config.yaml
vocab_size: 8192
norm: "layernorm"
norm_place: "pre"
bias: "none"
init_std_qkv: 0.0183
decay_fraction: 1.0
doc_mask: true
train_tokens: 381700000
MLP neurons of a small language model. Each row is named by its layer, matrix (up: input weights) and neuron, and shows model dimensions 16-207. Each number is 128 + 24 x the weight over its row's rms, rounded and kept within 0 to 255. Numbers have three digits each.
After each neuron's rows, "fires after" lists the tokens most often just before its 100 highest values on Wikipedia text that the model never trained on.

L7.up663:192128171109160124092125116118061081134117134155133147145115113182087131118122125108114108141130126142116091137163118130145136098091145152088110145122130098102117097118142128125119154135086087087114145080109150132133142123078157094099142149131103152142115109179099117131115073098168117103143094121158134130152118116149091123134119128123174115145125140133094111163157106135166118112186068093129138159086139149095108109127117137130115086183119128147112181114162132164150131102119121122089114115130127128110160164126112161123151107122149084114112151122099158146129089086144163122
fires after: ",", " all", ":", "sc"

L3.up1737:160163116138074107122180105105138157119141093133161141123141117110126131130097131176100126108116129098081106089135148120118110139138097122116123148112087205143084092139147180140168113098121095127117149142143112091123076125099104118113130130165200083126158117101111114119111129139128088145129109129142107157187151108083133127131100124136141133131122092107125102135116128153134130121160161087128133089080145122156135090097128145121111168093153149153127147144133155146119135090127138106104122093110143122142129155106137097143187151105169092156131138112125131125147113121119130120
fires after: " |", " ISBN", ";", ":", "|", " der"

L6.up313:111081155128166132110143108117135094053107097118101157120110157108115132142145179136112141153091152162157119128166133124121134104139146125129111169117061161145171156144181101144160116096140159087094114157116068141106110158111108124137127083170179127128159127102161102154125146092139118163116119118161135156122135162111111100135134124102106125102113153093139159105136116139154136168137109106096119085116112118128093125113139133125141116118089119135143124163091117159160128145146112136116134114174114134098149125138083114109139122097087124119128096107153124127117133156114160111
fires after: " and", " well", " same"

L3.up1181:122114190159152120153135131171115169106111095078118130153137146119116126133108142093156139107080149102146080146113118167134136144107162129108099122094147120140144112100102121099125118071127139138154144093156143110140137130109128101106127116091110123107106138094106103095125108099101098143135124098114114134137114126148154175120123135143135174111072134113121142108134121146160110142122138099117077124123136112166097136098129087145160103147179125135139118105143131168123165147093109109140112108164144085144098148152165123123109141113139174167094155091103128131122047175161063150
fires after: ",", "."

L7.up617:105101147101126162168141168140112145118178095163124159123125095140159123126129102113147158181137097131116125074164160141138110152099081107133105088177125134106168145101110133126140125148094081153119081160141111147118092091123146121183124121142100121119113118147131071131104170124118129136143120139135162120114154161157143113138096129118119086126117073145111116156146138116165131134080144141137130116117180155112118079118180177123100110139133184164133124144116110099081157110164153136100084130134107136111157136153124115164136115111108119124084147106170138128185132137112128166
fires after: ".", " |", "=", "|"

L6.up1781:140105143157138106145129141134163121092151129075134121165131160117144125154084114124144112147131107131093111141109130089145140093139158097120164140077153099108136125105145164156119101097178134119133140141162121117117104149160135120150098198116095129128108116089088128114121153149160120124140153120117147148146140186147091128124109104122167069102145185138122162112163126139130137128118122137155149106109139127121096106134139136112071117170111134167117174121119119155144128144118083146150120133116170107100114116066105164125125124152167144116182155117095108133127141137146145133
fires after: " the", " The", ","

L7.up1409:168094138166140161084115137137161113124132202124106094111103110106180151127086143138148122110139121113075124143155134127153087171084142132110169163101089086114189100177118122179127137145137103099114100113142145112137092130086124117115139135097129101160116130129175117170151140139139129124134116102110165087175141123109124110117124141152134163097106111085137124131174118111124108116147126168123088108108138138127106155079139111135110149096093143160151180110113155168134139120088130169114181131159147116133150111167084124097129115105127117109145130113116126096115145111117133109
fires after: " the", " The", " can", " en", " to", " and"

L6.up692:152127103108148161122102119116125132127084122131148091121162154150176146131128114062140103144105148105113084138087142105125166138122116108127126131134144191150156107097183114141133107143129167139091115105146092094144126131093169102098085132101142162124166113147115105139154114161135098110082134132121116091155132142114096155095130158174123185096184120112133158133144139137116122143142148131112124119144103150138099120152131126144100126181143124126131138128123091084094112090114086148132130115129142107122145129198138115149140142116135111197177105099122119161107097109140119120
fires after: ".", "\n\n", "=", "\n", "\""

L7.up431:084114137161132150154118090115123168155108153105137138166150120130080159170158103117125087143100090129139159111129129093100117117092120096151108152141077183088087170097108143103126088128096116136097104124135157126111133152122125151160137129135084141147132162136170134127072135188128096127197155126147127158137171143144128152150091081122126142113102177157137099159124120110106150159142136128107116118119115117103129107158100082131118080158117130175136132154105149127102079117109161170130144136146083142080087178134141119113150154117135128117107140138118118110103160095184120148
fires after: "\n", "-", "\n\n", "=", " ("

L7.up1194:099111125123182095115135132075134166173166121080121166117097129126141151158161151109118133134126155103170159138130114141139123069116104151126125144110106123113155134118149123141106107154132116123121110101145118119118135150095109133119154150143197161148126139164080116088164103173114114093098104182129108209122145149149127116116148150115105095145143123107138128094172125149102142115117144150136128084123152124121139119182137124139159134131133117088117088158144157142108110120159127112134138086118100113100108125128087169088115069132153112132109099134100113110168077131128108115
fires after: "-", " Se"

L6.up28:117124119138115111109108136109187164103137112128102150083083115127119080131132135108103073128110133127142144147164128142106117087137100119107141133104089100130177158105151123178134138118084121127120118092127176093159099106134119155144156130131139149123132106166119149129149087136113150089122111071093119165112161142121129115101103103097143125114107129109161104140104134126097172185147100095127131081122115087127116144101121138098116131133108137095137144120166103110141137107122114123098119144120116158122100123150134120149113158177134122119105117128116126127143167110109107083
fires after: " Su", "-", " Di", " Bu", " The", " the"

L3.up1532:102113163084146129102128148095107103154108118133124144109145134134110144160148121114115160132111141171153141143133096076122098174110136136147129144160118118098104108099128129114119125127144123145137119053154099119175126139119143137166137129108129172101151100106137138138106140132170105160119183166139090119131169102144121166158097171140096127105102115129143121084152120149122171120162099162101121154099151099128108155096143184121164159161119111142149082160162129136128096146150129128116075124147138134119141093123154130146145129136147082121149114135097117148145123155109134112
fires after: " (", "\n\n", "\n", " \""

L3.up348:109156106161131113118149108144132143172135097123127110142109076109148193153135084159089112098149173105163131166158120132152158169135106112106083127138114141146110113088124134137130137116133143136130126113068110133103103129104125124129109171106128107144147143195136158127091135117158128151119114096130165131142130158125115135100125158113132113118072098139144098133112136155084134128131107098112137174127108119146178108165163120101184125080112128163109154161146115090112138152158146132094125077145055155129144092102149151174154116115140117120104087099095150131134130140114127101
fires after: "–", " (", " #", " |", ":"

L3.up1002:133152130114110124125134113130156187086093122119138142101108158089104103131132125132088144154119123099134118108140131100138132131153126126087133160116135086136139175164176132122115125136135101143168125126135067120137102165191134146134093140118156092178114124166155089102125181139167117080140130142153085136141124154158116152141117157111142109122144136141122118163087119112178133158132109138152114110160117129078135109139119156097154167149133123151134098083146132121148140096138131137151145109102152123114071121153102142139137111147094137151104111145133111140130130171146130135
fires after: "19", " in", " 18", " In", ",", "In"

L7.up474:148119139159110132134095142118139141111168165156123134151143109129124143162148151172127104146114109116144076124140164129064168132138134144109160160110158143106155135147134142082140129108160114091103068108135116117146119124113136124139109137125106155172124128095113113116102122125132120152118094154106117095153139133087112150083106131114130144089110127070100156176115161118072147125122099125111151151180100153119128120179134144079143108142185098145143148110118119112145121111076096127142145132146091141164150137098124146090152160155090130073097104158143160114108157147170136101
fires after: " the", " |", " and", ",", ":", ";"

L7.up1048:141140105172129134087067090131132164143134160111147138143187092127152121126155168113130165124126174109133137121107131150106094133118163114169089132098161117150129159129084159167152124108102165140113139159133125123133105142108112116149078114135155140168125117134140091124164094177133128140115175090143128140105148114145093119097127140121198080134135129092141136119126129131142153128095169170165135143105142157136169098123128178092122109142116138080137106097177180106158149118136117186091132115114107141086141079109137124093117111100175089076141108143167173151141108151166121118
fires after: "=", "."

L6.up1258:142138128131139115139105114136164136123117102115132066130142123112131155168152102094141124092137128113090136136090098088125143114117140159125104116125152128109119198152100123112160121083164171149143125129146158106069139146150121145124142124181139068138138111142148151107129156132147133154126120117160096102156112118115116122117151122113159108145137092087113100132112131130123158129124101118103099112131168111119113133182128129057135141104105111125135143155096124166132105176124102167151117121123093112088136130143136181131159127132109081135120093140169166162147096109096130113
fires after: "=", " ", " inter", " Inter"

L3.up39:110164147114112158168107116146155106145146135121122099120134116158089138117121144134092145118125138146121105159181148128117112131137128144144086129132149138117141137121113154127108124093126122124151150125125099139111106064098148105093132137162146114125129150130152161114086158166129161102099154104136075093156152106140143115086135121160137138093122110107149114098146147170118164158143105111161135072070156109163116112132119143133137131083101125126091113142085116172100112152144135110118129140108147109116145109156124142146117147120139116106134116154124143126143110142170115129
fires after: " (", " |", "\n\n", " the", "|", "="

L7.up936:116121115171146155157140155110180117114099129129078147139117107142125141121149071092182120148135157153149103166174153099119118129165153097137113139128133142090111153166119143126128125119130171177148143144207136162113130184112114103175105089118118154137142144134157126075095148107148169117121101155119153152130133135138106164112081118117080126109144098113134130128104129137106177129110143162169151107140180117153114115137154089132079137085129166110148120112130097164151111120111115119113092104113086090117162169139151122117115124159116151151112115141128144138146150125139156115
fires after: ".", "\n\n", "=", " su", " According", ":"

L7.up956:133100145183121122124161091103143152118131132108099131095124075180149091115120124138132074101156156167136154147118127118140112131099105135082151129128123080106135122160138119117151099117134199139202112142141097100121121122128114135131117125140124122093179145128128136096130131161130117096115152087116157165099143132157177128133143168151160126095125098112089128109169114133125108112128133136137138097167113151150102098141156144125170155134125130117138134079148094154143135137142151112075103139098100141137161123155106121147133158121115138169103113149096115176119143139122111134
fires after: ".", " (", "\n\n", "-", "In", " In"

L3.up1103:146161107111135085131180114131140126124158138151119131166111151146087103107129145130106144094110149113101099159116118154155141139141167134145160133123141142123103123132088037126138117103107116102161094183142134118122076110119142133145143132114152168103108160157116152104083077085138160139089165131145108108148114149124113161186137155139067161123119084102079146149128153112159135106109172080121101159127120132162114144105095149102141110128131123105125147097128121178124122105164111201138121096122126158125147137131143148146095082132114123175140165128101098133123110091125136151
fires after: "|", "\n", "-", "\n\n"

L3.up736:130104148120143033101137173160148132115129137112130137133145096130104204137150163140134115110121151131133127094125120094148133156126118131105129170153138105097134141139108166109099140078127130151107115137144183128148156102090147123133141119156148146154178127139114123102115086134113107142087111125149108160127126122151150139080135137143074119111123169118128130126152100150162092148160118131112144129154118152145092118132165078161114172132109139128116088129120133128096126112127124168148104149152145132123067132138114165156087115096120111109151151093121115147147135106122112190
fires after: "=", ")", "s"

L7.up1636:123131106073170156111108124189129119141104139132149121129102142155158136111185127117147123098155117140119151136125110137141141090126151127149151146146159149095107134129102151157138155085143188094112135125114163130122132176137098118121111133128141107151133143091109126090106113138133133128068173135116083087169134095135140156146101139126150169104101066118154113164155139137132141132132086127136115106108070138108092142127114138131112109142155170151111126103148158138130117106081106128111114138133137155142111102169109145117162122161150135117119108110111132163156149122105129174
fires after: ".", "\n\n", "\n", ","

L7.up218:119131120169103125103138161128141114101103083087122163103167144083119127129109164162113098102175109114104158137122145155110102125106097121155144127125126153139126116157132142119164140137128127164097114125099115147120072178145104105110171114116141135138111162093112110114136124172165127142090139132120150120091156158132141117103142174115112093102111120128124146135099127087194157120139131113121097135173143117128145143124111129129122114120125097130117097133124084127161146101127136146145142101141147122101146139122094115141157121174127145138164141119124120123167092125125114161
fires after: " 1", "2", " 2", " 3", "1"

L7.up770:129134136160160118117123147118143092122162123076127104107106144106156171115123128113132141111110145129116122139149137122115106091199172140120173136111142153116139123140173130169112111132104144146142122098169123094078143131139128129113113148114094146153140088122154171162107096177152135099179124082119152159127123158161111130136131120156134122130125122112160083094111155148087131134151078099107128122105138117156120113105102131128060101104119151120101154132124104091125116148136165150111188151129106128137124097151137134121111122069111131159120120124137156073097143105139133082
fires after: " the", " is", " were", " The"

L7.up317:132118088118159138159119126119138076155132076091158118115144144117085151134128098117111132103127152118116145104133121100087128141147102159152105141166116119146123120101119162117093118108090126145115101144130096137134136155113138162127094078109130117137170179115120127086119171136137085153127078080103099091116154096101110155112155148120128175136158119123147128126143133132153150111124132110131151096089119118129141105103144153142142136131140136121116075125129114129113123108103150140176124144091119111112155145133183113137136145143158126113113135112151140109106105133164139084
fires after: "'", " water", " Athletics"

L6.up1474:108138140127120139137106112143112122187119124109109087150149151104090145128097150092125107131120162137158173134142110150137168116107126108108108141107176092150146111135122125145141130139175121149130164138152105127129083157117128091133151107127083141131147154104155150114087143109100153182157120151139098161146133107131086122112112151094097141115142143131086124114096133125157132128106126168164122145136140132151091090122163116118088108152154129093163120148135105129161110123135110102100136120141123158110083128112151141130133128119100123103115119103125125120111126077129115114
fires after: " the", "Part", "s", " a", " its", "des"

L3.up10:126143112115130134110095135117123127133137124146121159115160147062131170119120075166109123068111171162141125153160124107095127128122112158124089080133153105100156149140098147125118167124141113135147155123114108113096107112133118136182136160125122118134152151137121116143100162104108106156123086121155169142123075128104101103082094138110183149102102088153154145141137137123094143136119113134121129121123108159189156139170126101088134106134186158134114087140103118131096163107170083136117135100138087169104095116123128110128166111095143091108128126092128136102131107154142088155
fires after: " |", ",", ".", "–", " #", " L"

L7.up1781:146136119161121161152103148133131181146161128090140119110160103078192143144118078149116094116139125134093113124130130130136128130143108135133092143094102115107141128138152120155119165134120112119082085069126137150114147123151113155110126114121153158147132159115138138096153113148153099159183146097106111154163120150105151090127141147113130149102144138150127115137123093127140150082131138088117177103126096092120102126110102146105180070138124108117167137156128146152132143132111112141101134066098128098137100167136128116160042127113130177112087094125112127134146074149143148121
fires after: "'", " a", "A", "H", " an"

L7.up849:130085149128134086122137124117170112082122126093127144131143128122125170129149140106167089132117123111095154123110079123139118126144078144107101148101104127092150149113136133142077145151146138163151129091117102150125114123108173097152130154120133091160145098122139135134131136113137110127144106138168115127124180139093126153107111143152134093091111089117088117124130102110103148135157158150188126112115082110144121091125154135176122118112105087124126066124085160147089085090091130131127113123128131117093078161150122096137176097138172082136158148163151139122143104137071093098
fires after: " as", " As", " re", "As", " was", " A"

L3.up1430:137120148086132153112146141153123128133132116106119170185120130059124106176151126101130174145137115140111138140146109088172100120100147122134131128142110118128112145109148147161121136124137145121155139148120137150115119048127113134115153113120125134147088128162136150137112108110129155121142150136194116130139129115145094118118100141157100131154118098154158155145081118129113145131125118161129125120114155115106128098135143156163087147191102125146121169139109112124138126143143128125127119095143122078118058115146145171114130134117116124111106080153100093174124104127089132103
fires after: "\n\n", " (", "″", "-", "°", "\n"

L3.up581:089122095115119138127117144093121157143129109071110165137132128085115175090094143158089150098122141140107126154115119085134116082160119112129106087119145139145123123128106166142099137117140163119096131168060121136134108123136145149166150127129130101128188158161105093124082142149136127123128138126125124138095105090142129115110143126120105139122073141111150088154093111134123094137136142115133153140133116103104149093128145104126128143116122112086141108119127129136142116161140153142149153199164112104074154123136154144147105142122096146169113125119131107163125141131161113154
fires after: " |", " (", ",", "–", "|"

L7.up714:144086123139129128112110149137140127066122074157088109124108153119098150096131094144158123145093112168156133140133089113151097122113150120155128140122148099154123120144156122094142126131139157123112130129170160092127138155134132114106126154109096113162099099160083105100133122142150125131128114137163084115148157126146083092105153131169126111105154189108106198118146080089094142127120127165102154099105133121124121124144134150141128123163101123130118162133161132167140089170097136110135144142114109157113156124154126155130127118121160134128174150122181097143098153134142135128
fires after: ".", " and", ")", " It", ",", "}"

L7.up793:133124106076119099177115101178120139123129126102121160148128139127108162154085124130134104145148108129112176130157156122127177103118152141116098142135164116140136100187183154172079109115139080122119122123157114110104095115127079096147145099127079149191115115090140164108127127086135136118144137137136089087136105128136120145122079135154087130111135119091155132133155144156152104115133110120120139136146111120096140099133121148100090111145140114097160136142100112121127116123101101132122123108157089125161138157114164201141128115134165149144139109132119147150134119120123145104
fires after: " a", " the", " most", "s", " its"

L3.up1457:089089154135101157106103134138140166131112139119139108131122110105111144125092089118161132169093171150109125149156157152093111088144078127130172127116075120120123135119125120130131155100105148111129146151129115126146086104110108137095131143096099089118130132096119157126080140107107136172125151107146158139148163137147165162125110129132152126122098096126155124075106072150167083112120147097113108092161099126099093131151149128106137118164138131173124147133121110164135142154142104141118134153082125142191172135129109106113167120167154147175114143102125129105126132160112121147
fires after: ",", " New", " the", " in", " at", " and"

L3.up158:154120123110147165147159098093151146114095130118122130165111119108104152129132086118120153128118133135101152165140122145105120091098134154160118101140124170112119103130106144142087129099138142110085104149121118100144091148113101119109141119104136147115143173140120172109076121147134123124144148118135112095126116168146104125128136119137107159139073096106109102126120078163107126125093123175118111146095150125152070106112134122095099116122132112096126153103120113133141099130129156196154126126130129115087110151184143108169142106095120109116139083079105146140088122140158134162
fires after: "\n\n", "\n", " (", " \"", "="

L6.up189:100117108110172124105143113122171113106136155103145111132129130135146138131122146161115119133103166114144147111144119122151134132136129126099073136127180128088112137123102124109130202113122113135147144114107117155093133121138163078171084131193116111134099107093143108087121099131140113159128119083130183128148116135109086117123102162152147138100173121136133136145117158093154151134132098158119116117120144138072154089156132106110153122100126135123111160116126130126129174138154123150141089108125171123141073161135082137116135115110136137135153149116138144159131089124139152171
fires after: "\n\n", "."

L7.up1191:111140168156113118106162141119132079148154118158126130123133120098069144149134155148139129087143136165124114102134121169138128122163157131074137196137135183074137125120131079129118171137072154153125102089083151110084103135138127126091133167107169118156145110150129121104139120152118157144109111118119123126079112091140166104119164121103118101118115102114144139143145156168133146143116147154125147092183121098141131126131165116113083133122126136101091117118115166104105137128136113107150109128158130124114134132125078163111142123110156106125169129135144125165104088181136143153
fires after: " U", " Co", "2", " 1", " G", " H"

L6.up868:124122144100126131150165189103105112140121114175098170081146107164147141181141131125087116142100116084174145162186150092138139157133055122152145083167128128153102112144110110113108131145174149121131136096140096157117082122171122112128138151141141108153142084122101132129143150103134138131134100134121140104167146090145131112171114127115092118150136149103145131148119096126148107143119090118125150113126121169149158035123169098148101119140122129130116097161127101108179163151123136126099160075091099127115147117111155167132114134115153166158098121106135142106081107092120096135
fires after: "ed", "d", " led", " followed", " resulted", " resulting"

L7.up192:110139133151133146146123144149132155153139138122166103132064108122167128117123145151127130144100142137102125111150108136136143133145109119156125133116120172138137144146117179101143140100170111106130147126098093119164114111125139123100090120154179134097121156099137108090122126118124111119127140135107154151139093147117096164136099113141115170101124124134148126093137155118174119101139148129154139123112157115115155155134180143090196154068169090118128129127151126127112124153155116179163117122154091146081125114134108109191133107088093095163144169128088161110163116102127111103
fires after: "'", "′", ":", " |", "+", " ("

L7.up252:120136135116109137158160119161113172141129116162111110147123136125111120074158133100160159116093077140139116135114110126164134122129185103068137098141087161119125121148154106115127091131116109166129126172103103131143119139151142126087116157148153155141128126132145114132129084106088113115126147190150080090156136110166126162162101072080111116113135149084152109156152150130154114144115133099162139126108137115150091107127122133076172143158152096144107110096138151103091091102182171142107144126156085114106082141162133089079148104144134091157097161122120149130146126117117151096
fires after: "|", "-"

L6.up1632:116144125159134093174151107173147124122116165150174125151125087125123167138179123095112133119094142145114112108138105137124131113113136147155107154147155098110152119157110097148135112083078150153112118139085152094164156185123129121109131178094117155091145115169170141085108127115113123219164129133080095082086143102114133106096126144127129113115141107133115127166132086130150131104169148139110142131130106128091128122157141115133104136123096172110127118117146181162086111091105106152114143127104110107122118136157112133097093140107155121130115184133127077122120107128142165138
fires after: "=", "s"

L3.up3:151103128125095119131131155167126144133158162076106099109106123138134147122108105158144115156118122130093106152126092156086148141125112135109165151145139138130131129127155107102136173110161166109135075116116136130111112115124125092145164100119110141124105123130094119115113111121140130114141144144110113125170104134136103126102107120139138114121143162117144165145141165144096144095132102133095133146141098106098149100123166150088076130100133145122180125104103114142181069130153100127181147120123050166175150134103167206121154096110114118086131134144172147090127150126151136165
fires after: " the", " a", "The"

L6.up819:161092110101148124142126127122139160162081088133120104139104126104163135147162140162125123164117146133106139162162088166140141136138092143142144180176163136130126119134144126162171152152111093142125097124126135081137111119110113141105113108160152161141123101093139134108129096101129111122162109122158110146120083108165112110160190099116142122118138081106154149136143145080073188170103126116135099132136116079112121113119132143126082130119099156096102100116113146183131140128137131105138158144138092122094144138149132162095175159140121136087140143180134133124165136139160142103
fires after: " the", " Pre", "′", " pre", " Of", " The"

L7.up449:127129140187121142144139149119119125155114136113141119179116121121111149134082157129139140124139086149133117140134119106117149131153131120110133145151090149171122130154131181131103106140120133141097103131125127164172087150110108139154136138144155126144093152105098136162134115145121153135102123118052110127132091148096106153152147137095117140103157132121139125155153116095118126123129095155169159138131130112150139126169143153128108177124119095103110124103098138148107085089151136147154142092105095133120156138183126142116169102133131129108167150125096134099166155115116187130
fires after: " |", "s", " medal", " 0", "0", " /"

L6.up1696:162096113112163119140160141089111099124100072146169115118132096114121163153155134100165148171144131108101135118089133129158150136176135119092156127123136121181141145190136091135146134169130093133136117132101130143113106127107096070147120167078125146153103116108114120119135129094106131130095112157136101127144141134107109105127160120124123100103123085123128137109096144122136143148090138170140165134095133114152104107138116112177094151157110122150147122149126093103140142120068144134137109163081158094115165109131147138133118163163129112158111056099136105117165104145124163128
fires after: ".", "-"

L6.up1026:138135130140133122150094175078176125139122127116116146127144081130142131117110101122102113154128104109063135155072167132096149160181174113101084114126176152089114172113129155141108140101144133102145109105191167140123117137144089146095119133130106145185117099124156125161150143133111135076144107127120125096103091113135131110176136107113139140090120106117126143115106155119134156112112126143144104155147153141100125126101121136110075109170115112137108095149136114166134147145129153101126143131087105150151130111062117147145101131117115112083140183108125088153110125135134169098
fires after: " the", " The", " its"

L6.up1592:128105149122117152133130124132103106155125170133116083115134130112124115124139176144081168080118099091121138158162102127095151130149175136128126106145159122105127145097155108113136163108146153092140081133126137153125096157106194155119145130118109159138108101136122110131097135123146162158120095082142107111147075156066075151131077166103214170102127121102079118125121123129097152112117128148166172128124120125154100130133140134099118115104142108124158138149154132114135094098153101188116137152131108104110156102117116139139103145145087099135127144148116136148108153126177122090
fires after: " |", "|", " the", "19", " Hon", "\n\n"

L3.up754:129112121167103077152107118102127121169108131092107122118120090110114125100146137162116085155171115106140121115124150105124144102163101092146113161108157135159150154155111114160182160096148133158143112167108127145146128139168165127181137117110085111089171127136067099141140136111115138093128171121129139120109140145129143154148096139130115115164129123124091076100097086109127134150140146082140101150165117103142127136156142097125139131133135107151142113121113085064105130083108090095150126140077129147182116140115150152110156095138149115109141121156126169111144148112131143131
fires after: " in", " In", "In", " 18", " October", "|"

L6.up852:125166134106158102140154191140120131129116115114117108145127156160142114122167167122151115174147156140133135126145118124116124091114129113161119110111126137118150111150155132138127133132145145152162096131146171109123100180091122141137153061115099156145177104140124147074122135109101082130165155128105114135102136123180116113129148084142161146090117114127145119138126128141106152108120123133136137133137146076169129128106145158104161118126115168082111108127151134129175099135148141150148152130200125133146163109131070177121158102097121145089107091129136135084141157137154148124
fires after: " the", " in", " In"

L3.up1164:109136107153164087109082105125162144101092134148125117126126103171146123147132103148183136131090125165099105148120125128136153147099147109094181116146161130105118117154114154107177160116115129160175095137141111119188076148168129117119091167188119082097153111158123080121114142109122151126121156110124105130128158144124123131128114138144148127105161118142110116130119090112152132156155108157133127133163127125166114093132128106101129137122144148124109141131117119078098136129121087135117126086126140121161129141080101105101151165122132116160104164185120165152103180182132113162
fires after: "|", " In", "-", "In"

L6.up535:119110148154147138088152110106134101165140176146105158135122122104177090165153135142125152131132091114119112108145124159117116131137148155091136127157144100147116103114106159097168135150091116090133153146146116155156100102118145147085123097131069139125108133089128127059078111115151104109103101146148152187151143091119081091118157138153174172095132134135125118156138089130127169144118132112114127118161117148148145120126100129125123083136114130154155141081179149136138123127128153121155098107133108144087163097137155140123122153060127123088133168131146098134155127094152099102
fires after: ",", "P", " app"

L6.up1299:132170145142119144163119188134123090135133089124090115167098137160082172144143157166134132159152147148126123119127164105118151109086162133063156150134109141107130143137117151111102161135117141150139112136134144114129146119136109121150112125128149153132133161126138130113134127147139092120110097099139150131145128149110124074093101128046152126126131116151163099110166139147098123167138127094154157110155118152150098131175137117098157121121144094107124114131099140136154120120163122107136147189118106140131127102111147113074121153118094117098132147127120138114156127141126126119
fires after: " 0", "c", "0", "enc", " Hor"

L7.up1262:099133146121079117117157147132069107101107143186159146103115110124139148175136100107073126127119129116125137127087082132160121131100109161124124119146114117087148124137087100100128139119105104138165093182101160094149162156156126163136189128092084115149087105132159120123128132130105142112133102118130115155120154128135105163139156116136114095126145099145147140147131124146164130137115107100164112115088188125122120183115105139168128118140130154158131148142094160177118140117099098124132119127167132134145118124154153101139116079152151083101090148151110179130103116113126124115
fires after: ".", "="

L3.up751:154144128158156113142155097129117155119096130149110153159111165091098122113135142123117127128128135140146119129126143125157145102108156095130099181118135122113112104174136148123130106165140122117129139169133132143166156118131113103089162122103144143118113131119162191106107155090103184148132146137103093106161084126144094123163117117147094160101126082149119119128122139092107141114134122136087107130106099126163152127120131124135129116132128115076133159122157121145153147168096115171128148152141064170154139159113177132131112115079120138141130081156100097122121112140129124118
fires after: " \"", "\n\n", "\n", " (", "="

L3.up1545:116159155121169127116102140160134156120149144099135123136100126162124132133133105109139101130080139185085146120113095082117082126156095154143113156184105105143107152171105102136150111121159126147129127112182114110125083090137157143094116109131131101086126200136129156128098095115142150131127160091140100135110167111165123108109138106153131089114145086121175107116142129166123111138144094134114169107121085138145094093181125083060098119113109158091077131166122113131089121114113135136129128129116141125120121118136140138107124159088133107102116121151128133092121129146128151128
fires after: " (", " /", "\n\n", ",", " the"

L6.up413:155117115105149121203131158118148165173127146143134064146127154118123158157120098162122126118113138113149131122156125102153076174125145131134093140096095142102143159109099176162114109114140107082162102137120120115146131138103096106127145144113153096094144143167131129128102095128141099135128100137128125105129128105152136113146120091135088122128092114157133129140122111153164152108105105123117107142127127142144140140104109098071136136136138103133090181108115082142112143146116130100160120119127126144117109147086146136115106170102122133112129106146147105091110168126138142144
fires after: "-", " (", "\n\n", "\n", " \""

L6.up718:157139165129140143114145111129167128163102114137138114189113153134114129152125134113107178133120158146104077110154139131150108110145110140128203121121184123131107138137095145164147119165107139095107147135118126139124094137082183142066138125166109133131119144108142082144111132133153091130141156154162125156140157132130122138114162141154107147070101091110151165136138108120125087196129132121125121094122161106129081065133132141107099140123156124121105160138114119146125142108114138162145130137121101125131113132104100148099085135076145105142162134116121137131143168134098154136
fires after: " and", " that", ",", ";", " but"

L7.up698:108146152091109158097118138103166125119120127153134113143108152138142135126131138109108135107135100136140123123140150108146127165146108156148122151067104093139133188137147106163100109140173150180132131142145151158089106143092158140149124141151179146137131136179138140083070144137136157121153121176122129146136114136118116091183148146111141107113156131116122152144102075094149167105114122142146124104116138099158154103223141144098160130132163089065102130146072134091151152126136159150172162105151123125097087154117131107102155147082135087136156096072133143160143136110150109102
fires after: "\n", "-", "\n\n", ",", " a"